Weights of a small GPT-style language model, trained from scratch on English Wikipedia.
Size: 15 layers, width 256, 4 heads of 64 (1 for keys and values), MLP 1024 squared ReLU, vocabulary 8192, 14.5M parameters.
Architecture: RMSNorm before each block, rotary positions, no biases in attention or MLP, untied embeddings, normalized queries and keys, capped logits.
Training: a variant of Muon for these matrices, 195M tokens, 5942 steps.
MLP neurons of a small language model. Each row is named by its layer, matrix (up: input weights) and neuron, and shows model dimensions 0-127. Each number is 500 + 50 x the weight over its row's rms, rounded and kept within 0 to 999. Numbers have three digits each.
A block is one neuron, or neurons of one layer that tend to fire together. Before each block is what it responds to, as a language model described it from the Wikipedia text at the highest values.

Responds to: Predictable-continuation tokens
L11.up356:607551396539551511479485548494459515413472579419486603532411440558551537584525522490542532526512410583483537495466379528486481485499543456540487403602476532485519574516454538558374514578531461472462475471485446499503391521545507561496523526509501572528517543469569507521460538449576455501535526470582536424485488490509516426525508567525409520508518511469568586403491471425492480370441

Responds to: Compound hyphens and word-starts
L11.up886:565499469506527536521481502561462487524547492509498483507587570637489502558433565576545523519521640461418558527432492546497536427475481528511371558515561474536467464505438564551515503518497489570463367482474480507459481479432503513567431508522555461489513472526487540447424440446541423511457476531531535506501487546584448495458534532502460526501500508518469559493438538623519462525546

Responds to: Mid-word fragments, clause openers
L7.up3:437479506510437463489499425441458514638451407533490523439563535503470468545514503454504488489532498598466501457489443546469423541506447479589495494485373485456473491461414543515374455549506537379531482513540555567492534527532462555416480515417528401458479504475503516476571516487557522489498444522438579514473425547469519467443555501504505453517531412564409422498549518498512537394478
L7.up119:450481490489530583506583586500446558585505578545422500532456440487443436565423514550542565511485466534503529425575448586489469506464406482492398505457503556500514490498376485475529504544555494553438493504400472548593535568477508473494476495525563565489526412408515506520492486509538466546505490498569552522486498546482544397496652446590497524482539475504496453432478490466471529476538
L7.up718:559424496398504525534495528533507468421441438534496527424552487594547448477470514519530469494576477586551531461551570532466557490524437497479576508469513495504474540554436516535501405518510523486474487516479561552459421521404610522488469511448535487494433580507575468536619516507578489450490491442462463484473518558426446531555644446534550528525578439544465504524483493562437449463607
L7.up867:512495423493461514437465531464547485549546497531587426361563440523431440504545554454546533516548452473517446444416489495410438550516517502562545544495542590440540455488500501521470469529477538406485503500473569462541464564643471485502511463461519535460496496444539527621598517498543537607591441528422558452495468403544512490487539608445470472503538555522535443591560466445496449489496

Responds to: Mid-word fragments
L11.up536:520591502550525482545583549488479472564530497493535509463447501545462477567445506552484463485553463456445458515483458564579472461381507497440584444464491463517496424493474518497448443432466463387480556523501512504480493504417481483523498477405471545495527559481529435471526497492582464513537486531404462477466577464517451536495515410515453525570535405488552543556525521449582440545417

Responds to: Internal hyphens in codes
L3.up71:506420427519576453379493449480536507549505481432569539514413388584490586499544570426488465529531585533488524522531534468460583464515600540402400538499444477480500586498557487520560567540493461588525472506437390460492447460489551462547448484471515462453533523532410541498500537489448395483513522493473563515498578544459433505515458487463605448462541556540469534470522483442504478608536
L3.up73:425510461526500436412494431595488520497578493566458506471510412529558436548537538442522587450499571539466496520494512546509457616490456488468547549504523536525581555456486510623490487483501476468405407427527410580512541437559515573465416511551478563397514553555527547494431460574405489528565458580484484539560548481506565481560457467533498502484546489617418472521474536464425453514487
L3.up169:455472565475541475518488527504545562491469474494379543485513422556447544428512549570509389546502540480445501639460504507440473561463552503582527512488511373492507527562448465457524485492455524526457515496571463507486572493515538473644515496513546417564417564506545496490512464460489440465522470507570590497447568491483470515398431479426519546489473457508536442474563504450480573559564
L3.up399:419502444551531500514486538495513535516418414533438491502415518542427518527533656427478553516517457445567497552615539512564398494581518415544547473478467488538480470466520580468558579553407588527498468526507526535481487383424515452495479539520537492507511494551490429517420389503472418494386496492475449560531494486485453542466511536525524625576464477504471467473531504545448539513449
L3.up485:586506451473450504490542512463561434538604491512510484510550435435428589443471561510556501475441486493476383531579538478494496437394530592518398496455493474506549475595465475479425517493496525456465545454496446583517480480506571444568479548551539471414483574536478515472562482501512442558424428496444383517486532559500547419554454527467566533472567396534479475457455484519445443538539
L3.up596:516467527515515533487468423521441433477471405478504539498549492602408524489478560497456504522536515438359566550448528501501576504500553520382524463560445429508498473493494484453441593469390468527524517536413424421451606536473453515586553441555481471576571434514509572595501541599632501398448525532513502399577515548504464615504518499492528500573541580515490516512494497585515426552437
L3.up642:534551566520548480575426519523487475534516588532441514455482502501547507461523534526436517372437539436536505437537488436459592468440448559530516582508445400545522510525476483511519570537404491497414499508485539461478542439524469481594423526559519494517583540529507543518418501421512432572564467599538521613575458457471487415461560514505580533461432513507423560581559470479503423467516
L3.up693:410480525511533460423490446562597496584525532566455480484596478514509504449551475510538537593470516511538563481568443545534513505445492514477461557422432430536578533500420550487510430475415446475530496465480427455461471406439583531585522471467526514478424512548514563485482459449511479520481511468563521398570429584470587452501528395501545600496498473482398481510602500654529535511452
L3.up703:488501515563481509497524509552463448476561575431548491574429661533483560530433475501622507461491515409462509480467506529548596450449524574546427462453455398445540566441437439560467534461511455415533467542533506471522529417506535506567429456513551427469511479548479569530522476477613353433522552484546595455511627518505523443393497447503548548443504492548397491500610503460448563537394
L3.up782:497588521577500492523419530481548437497486538584407476527455500511509586493493517499519412545511521446543451460461439515486514489480433460475422445524524468622487510481458469551419544486500585434533489483484477574517549527491564489549543492483470576516554551558485587449546467506590439515555427454486462525437496544577435585371585505531534583603443503566507582552481517550526562503533
L3.up816:500517510530553489524575445487450574500450477448455497513463428523509525510592559448519430504433490480425493627496514459561506501451471503464537500496395439589514524583564384543491530552571465393502540588556508487471590458575395503568524494386539587447557491547488500506484481505485467497450584469543437541537498510503495497560490483518530473386541480484437475479523466532462509524434
L3.up863:577386522612436468575603519476461468600463478458466557522481481610481554532389574533513507509504473533427495538514463535469507462388541515538480497480551499455523492498509519506470514503507466567562470434577605535559456496422417528460371499497496423461561480580554562530491506468483465614432570557486544575454427558557499543459531513438472634559426513562497526531498525461480520578433
L3.up890:429573499562492502506542482497495542358450550482507561435505418508475511428452561553533459465441471523482490498507515534533577418515511539489533441483541388473501479530514431355527536488511530491500550543457411495486563449523556419545439485604590479475476437489465383415460552566482459524526543461463549465435482490518537516514552529528522517603488508540458492489496482545473513472434
L3.up908:540474482504519455509450510492506431571532397484389518545505438515467530527542526528509431533567512533649544575513492426523482505593514456541569449419514332528443511504568513467501514448567643546514455467574499483509443447514495442466578466532546447528449470508484541418390463437486562508540468536505502498464460530480479562527504510462399424487495521439540536513545534554504517473447
L3.up987:495498473603495397469482479502415516437583479536437511481582496541454536484461507624529423531502512448531525592532519529455579472496514524445462560615488378456484532449440421431436578484486436475530504506449491532394576450489388526475455506546570462430515430593367539531433528437488515469472569477512569484525555415423495547464476514453463565497538526572566554467573501511520460569465
L3.up990:578534478437452504465497528416504458542473509527500530482601541397449504509515404571461500529507562469632539432540478500460585502618523466517590486490465430535511497559482535481553482537484597495389547555582509545507431461553491485541460553578577570529481482476505545494434495547513540448424437494413442376404526500515514472494500526464501453486463398516560494531495513558564460574546

Responds to: Second word-piece fragments
L3.up87:506501499527531539555513445614417489438452438622535422527511479451485458456439579547447414500478543466562486458455550474509416472492523599522545493502512488567528426466478475553543525474462476569421533475523561455538540552528427598498421507498517495486589478509492502479435493472447503451484506421534513457532559480571516515482426531467409502534499405519530533525510492452561525538525
L3.up89:411512406504450513527486512491424556409450491472521504500482500491558375450513510442404553560493570521524544563514540508399459542471488567457506548445525426498493446544403542527490510410481432489479429436549523532488449477539498509488517459475557486451450503494489507545531510550574493499532465481507484445487491420470555395501443534525615455426559520484479511448556479529489524500498
L3.up176:619447396469452500494559470486447583466446585439562507582457403503470510577484469442454491579416571544470535478536568534446535426454483490452480444470514389545508445541459474445453480484529492464465465464543488453494450544482507506415565570429512472530448480496476430549508546580422448558539429510501476510596493494349467498520545490491558508480504493513547589406521424537522539492546
L3.up231:492475424485495563396554532461560573461598508456499507494549556494475530486507482487474542525557484547483444459587522483469547477490538491451531506531443467561617520571479523458429567511388483437502567569535547468552475452518444414573536475512398573535549564468537471538527538502500514525495497476564487477567497476499598437479546452504621424521538482499422437457492515578482488524477
L3.up270:436510429518470486528576582487554525535569583542463394488517523485389467474501517478448563508448558523457563615504574456465392424462427498492572493495541440504502497489383553482461534464413554494516466491518535395510492480574487430526465536501466457457495456472486532519541483435473526517580491516375422457467517572558525542411462460478511522448369478520515501497586560605508480426506
L3.up375:534501543578529504580466443428473453544521570489472563447528500558501536577461487469521534538483522454550422421539507405566467476557488537523618492479492442621565442489466519488524530545497548575529502486497663525556461467485551594364447496518520500419585469455516592477509460475461347507485557475565557459531498433513388582462548494584534409529502507501448454568503478493572514570418
L3.up396:418457438472459522597449604511478528446575427551467501425496516476563390445580530431455416546513523488527486465491544454503568458424541472483562564531553475559516577531478564623425463476490577494566409534454511564536568551572459494435441525403523403490426463573534562400513445585568571560499457449568511524536473425564586475509502544523460442441574469555445458530524491525509526597515
L3.up472:416530412429525579551461424573383402576521550505519488374534567465462607566523556451581462413441549449544483462502468383504511545476540423470482552428553426550404486500575562435477566457482501521456458436486559400514546537522491515545484507439587501534558473413544467576582498537537381533484493401509532464528444562505474517487473516539610404443426532456510507523496486509497477524468
L3.up495:480550442402414453500501513473426479451481502413534457566494526466524547548425548488540529478522510458463519553538558469601491548452491514481521475478550459498471489467555553502575431458511507544495454543379617428490605583498523466509466467475497580465442541519500497452529494490493499501496516555464438484515554541402453543588470500511502473526497465582452569530511461478570498483435
L3.up692:561445475416551529488427496461506486550519447517517535512433543378460515508493462460443566537450498533464507601424492530448524444480474597511537503470599530460512495560594467530440570441533464580498526548590445484420461472481454491566525624574426476535426458513540561512525473520585581457496655549490475490561599516540515505473507517545513470484531543492522523484466524475462540465529
L3.up739:573497621431557524597409600531429499421437547465514522516538433457530542496431479523498538526467391487478476503475530471564549478425476561487532523500382515505541549565425523578438463498529538558534528369518515536501491483576481454558489504429566533478497547536474579391534532559602495414546499451434613488488503563495472462569500432602560487430510512474518547510559617461499527538426
L3.up794:491546488435472421526455478585535435532553458435574623512472485552373451494504493564469546532397582521476422479469506581486474459428472492455582473547535470472492468586528499471372487417441471597566451513485395508532493549552494490554465495597632526551425509514555522491568579474482448509643510503475448387484507506564404548431527540522498522481462562415442505570512529515539395486497
L3.up818:520574479513394500386559514502374476520488533426531445503483535485582497490534564432485542512535574448451515592494590542550519600472513470469485450471511490562504486469483460539513444452534503445415448415602462551425449553465491540464450503555546512448516530512525453534539436536509508524432505467535469518527491506497542516540520508457522508530455504558550511438507359494416568509489
L3.up926:543488529480465500506532391422416466504460524487605622455475467499544497505564488608492551477509563478449531535480494380514475470575560547495571450485490460537576468572502516460445473442455442513473558536551531574506420520511464395482540516484448525451435534488477474577549417470468514438570457536482543526595505536465522461536537540432428457487528491432508580512543414502570573493524
L3.up950:509553509537485489541447522516495515514515412568519567539519447434501441513521536497478562489517451466516431587583420482475538430504494493456435460460539415499431541558525514506511516502504541549386419588524518511421525500439505485487444461453448539590551469472492491471578432449525482491509537488493546484429566553559517499466551588455526510541502448543427525645507494470479623467469
L3.up952:470408479435487469476502539530474550477488547569445579541440546507450558547469561526543456522524465475486449468368544501502459472479535581529454554479443458392475519551581504534401578495579551492545559562572420540473539412492503583427458455497468411541435565649482518525588544441568459497539441415501407534464491443494537495479549449462560550464530409491487363539511521532419494515465

Responds to: Person first names
L11.up518:470430504548449542500524507488472466513491499512534559465522437512506569527486442492560530494481495599487538485521458507453518487453535473498507411594488521596534534477504407516500517557564582616494578593490505467508503519466547462512425572522480454502451531446500535520473414516505587515522485538533540488470508477470523477370516423528486469515508588470416559520483496473507498487565

Responds to: Mid-word continuation pieces
L3.up56:454566508536564458596491527556572440552497455457494524508503546548521535457461482481476497528510506485548419506583445506456542444559493534548454506426522484540573550497436441517503511584429520529462517506466364523504549558439502436437508461432556454530557440386456544484503469502440485458527483559490484419480518522443493596538460541507471483475420447517447486529456577423460404396481
L3.up96:519489450542451527451458540479400490472565546490480537488537525473525429576464554488482455535466542457446477450566514448554558473384409424440524407563492582576458539450525561498420571516580447530524537511456526496466572442500560499435538494501570575511635527501619616584417540513599498501532427527508447472605437532551498459410566465462570540473496413439532462452459528499495458460438
L3.up139:573492538514476414513522519447532497511465481516454568508503534541487545543483464493492452524542540455472508439507462355500553496547466515591566457434492540612472465495514584472507539485467497499532451408567417453445539481506456628514481523493589492535414485373562499525541474540508469498538552518530586523525548543412515467490522467470492533502512466574514590438532453443472435451546
L3.up212:573446478492514446544483574524446596478495507518548564510533553582463516622543436567456542588497487497545494492488501506478521438383517514482612552508576393394474453571480506451468519522553564510461475558514401525408546479465540501476498616559518476476535436401511627469562578510502469463515450492482481496583498573531341493557430568498480506475439445553510495422570511461465455441413
L3.up230:453632445456506465451472588491509471523547511447564583558463443534531474548402534456559467536498492457532600492588399430468490531437482529570572501542579522563451497517575576560573485526569495502471491505515471491519467496579457413485468436439593507617448484350428438544509519519491488455489434529524598465539536451523497554409532458517477536494447547466587565535434450464459534410522
L3.up272:475481419585485567552467486544444415405483482562469543517442517553479492571504473486586530522496493518481503493450542446560420560498510564444520506470508542576409513485582527485481482476497481455542445448545432451511458443439522518527538513423530537461439539628564448604525373553497535490471369552471526492522433500504467385411441568480507590466499545486549555407605543502515454541466
L3.up329:551552472500580458427609446500482593590479482473452586472483490487458596513534537463460494495525403494507488461459557424488499478501548485417488498491441392444590491496458473479588466579451494505507445452524553548488461483512472472476505472545526511413560516453458406527368450476491559450399511553511554553369489565607497518482432493557572407600488499423530560513463516488554519424472
L3.up346:536525527576482502500453515463459508526443523544556575475411498507439462535495441474475491546435472492573487423437620505517511440492540525511567499457454399478464529482538551438482612548569511540522424481541476501503541542455566424356603587567528447456484539390486493457581582433554518552521404464518536518457536538469528425500456501531513410483548433530569568474496586539446556467402
L3.up453:510492445518489549500524446481391450486548533478596516461467456544489486528525474550468544545488503472514468538414622486530551462514470546438497507500525491437441539586382504456483583579499550547548492490551511537481441372602530458499538582523462495494551534483490522515598546571447503507498491578532505610508515478503554431527452500595538521443426560474527511493569528441472544394379
L3.up458:483425524473536443435458465438490499457465512440486536472457523348514568539541533570553596490574548477486559513549421503522498430567545491459568458500553568488533589412524566498513520503493510504542511418531407582463588537506472517451489525388564468531477485547533564529451503455431386521485499484423485414595566565530423451586537574545460473472524396484535489503491499515505464459497
L3.up534:555443440506419464568511540571453488565554529481516437474559504470530445540532494449462456421481570496511505483451491587460546591495550453493532526513593536428591515480472522542454473462444497480488519509445537619467519541475527430514571576469533428510568614480471544548437512562437523467351496534574522522492511437561542540471503494505463517511560517494429567443470525515452544524462
L3.up595:519445454516461523413496496485504463545497395525565542495597541473497502548558513494505502539542505536472451480461445496505478542425498467527519504492463487493575538428462395501453457540491464519504482472548532597542501514527406482492494449500602528464529449568532373498524560458536566497525480489514496389443512636531365520515588468507481576514479506549532531419370454536451500526572
L3.up690:536398444364516511541523493505399543539429497528489575482596531506538561520500466433443492523605410540563436555466611539481569511395425463499469421523463447442560559429441528574524542520464448548566486447463550479443554510436429517471491486472474504512424482454381537511444559513425475500615464503457538480487571531615588430450454522514536481548556520426561519392507481431452533414409
L3.up749:578439488407500549530471487515425528461487517538477520582522501543504545508456500497462569488403509380522434508505491478543552450520518534525448577569590505445462512533559496475511559422449493513568487465575502504443607535540500499425510477501506478582537497514502585566497468471650545455511546505581507568399499507440453485576522549527468447468581397477487482515521511619450552523516
L3.up832:479483479463562472510419409450421537540546570471470545464541514465517520515479494422470434498570491457512530396536522495498573523552465567508557483482537523534470505484494539552528527515513511546408536551541554613446520522464478459357579425528541496562503479500641464469422433474485488497524446444508538451516547573570441485437576481438437531368550476458585577470439521461459551498462
L3.up856:423551601495514498489470458498443550571576590481557478412480472473555458537478523421492456506492548458411486461586485550546580527402450444508530481449495500442453495562478587534473504516507500499503492568547416465480517460408497480543572429525490503485488486580491539488550412506492571576639514519462503538567512503534483506476482460485525492504514506456522436460592449424538538507535

Responds to: Mid-word continuation pieces
L7.up19:571552487533512549535590495479465512459434431559521517491491496429485482450473480551570505486482500524475518504543512449522546552438419516549441527409555469457514434504526537464533524554517479458595506545546488572562587647516508436428494511557464357524441536475454521497436411434496519556482477463512474432483530488407581546476444583492577490560485441594514517535513576431535511492550
L7.up686:548474436452571530430552539570456477443483532532469563556536420494539505441401447509545617558463512445458509462511575514590523485449447483458507490583412531461541410461489536587601523557553475411454511579491483566438501525464465548513466552546516537464518490536521503576501453464554482377559505444537481538520493485578446459508534461428553479554529492433494541454451578590556550480480
L7.up809:449553465502486560502489485510498543543377631500504478516521514543546491420479498517492440582545560526512466447495467457496447479530522483448455534588605462515495516491566500526465515428479413463497581583600473512557540580501513477556523511484496434432457615423481454527442459506422451463509473447472544465580438436451476534560488573516559483485534402474449577524524402498428529457423
L7.up862:519509438475552442510551476442413458449457489561507485479555546554487466438473578538604428511504566487548583525493510371514503475435436531422517519571558400553504582504506516534590464478532452439511534554500492459486542524445525474688469516533463430516410507488475497536455561536497515509451476422517463437499541458433541442496491514469482520433479441494450616522547612623511414459483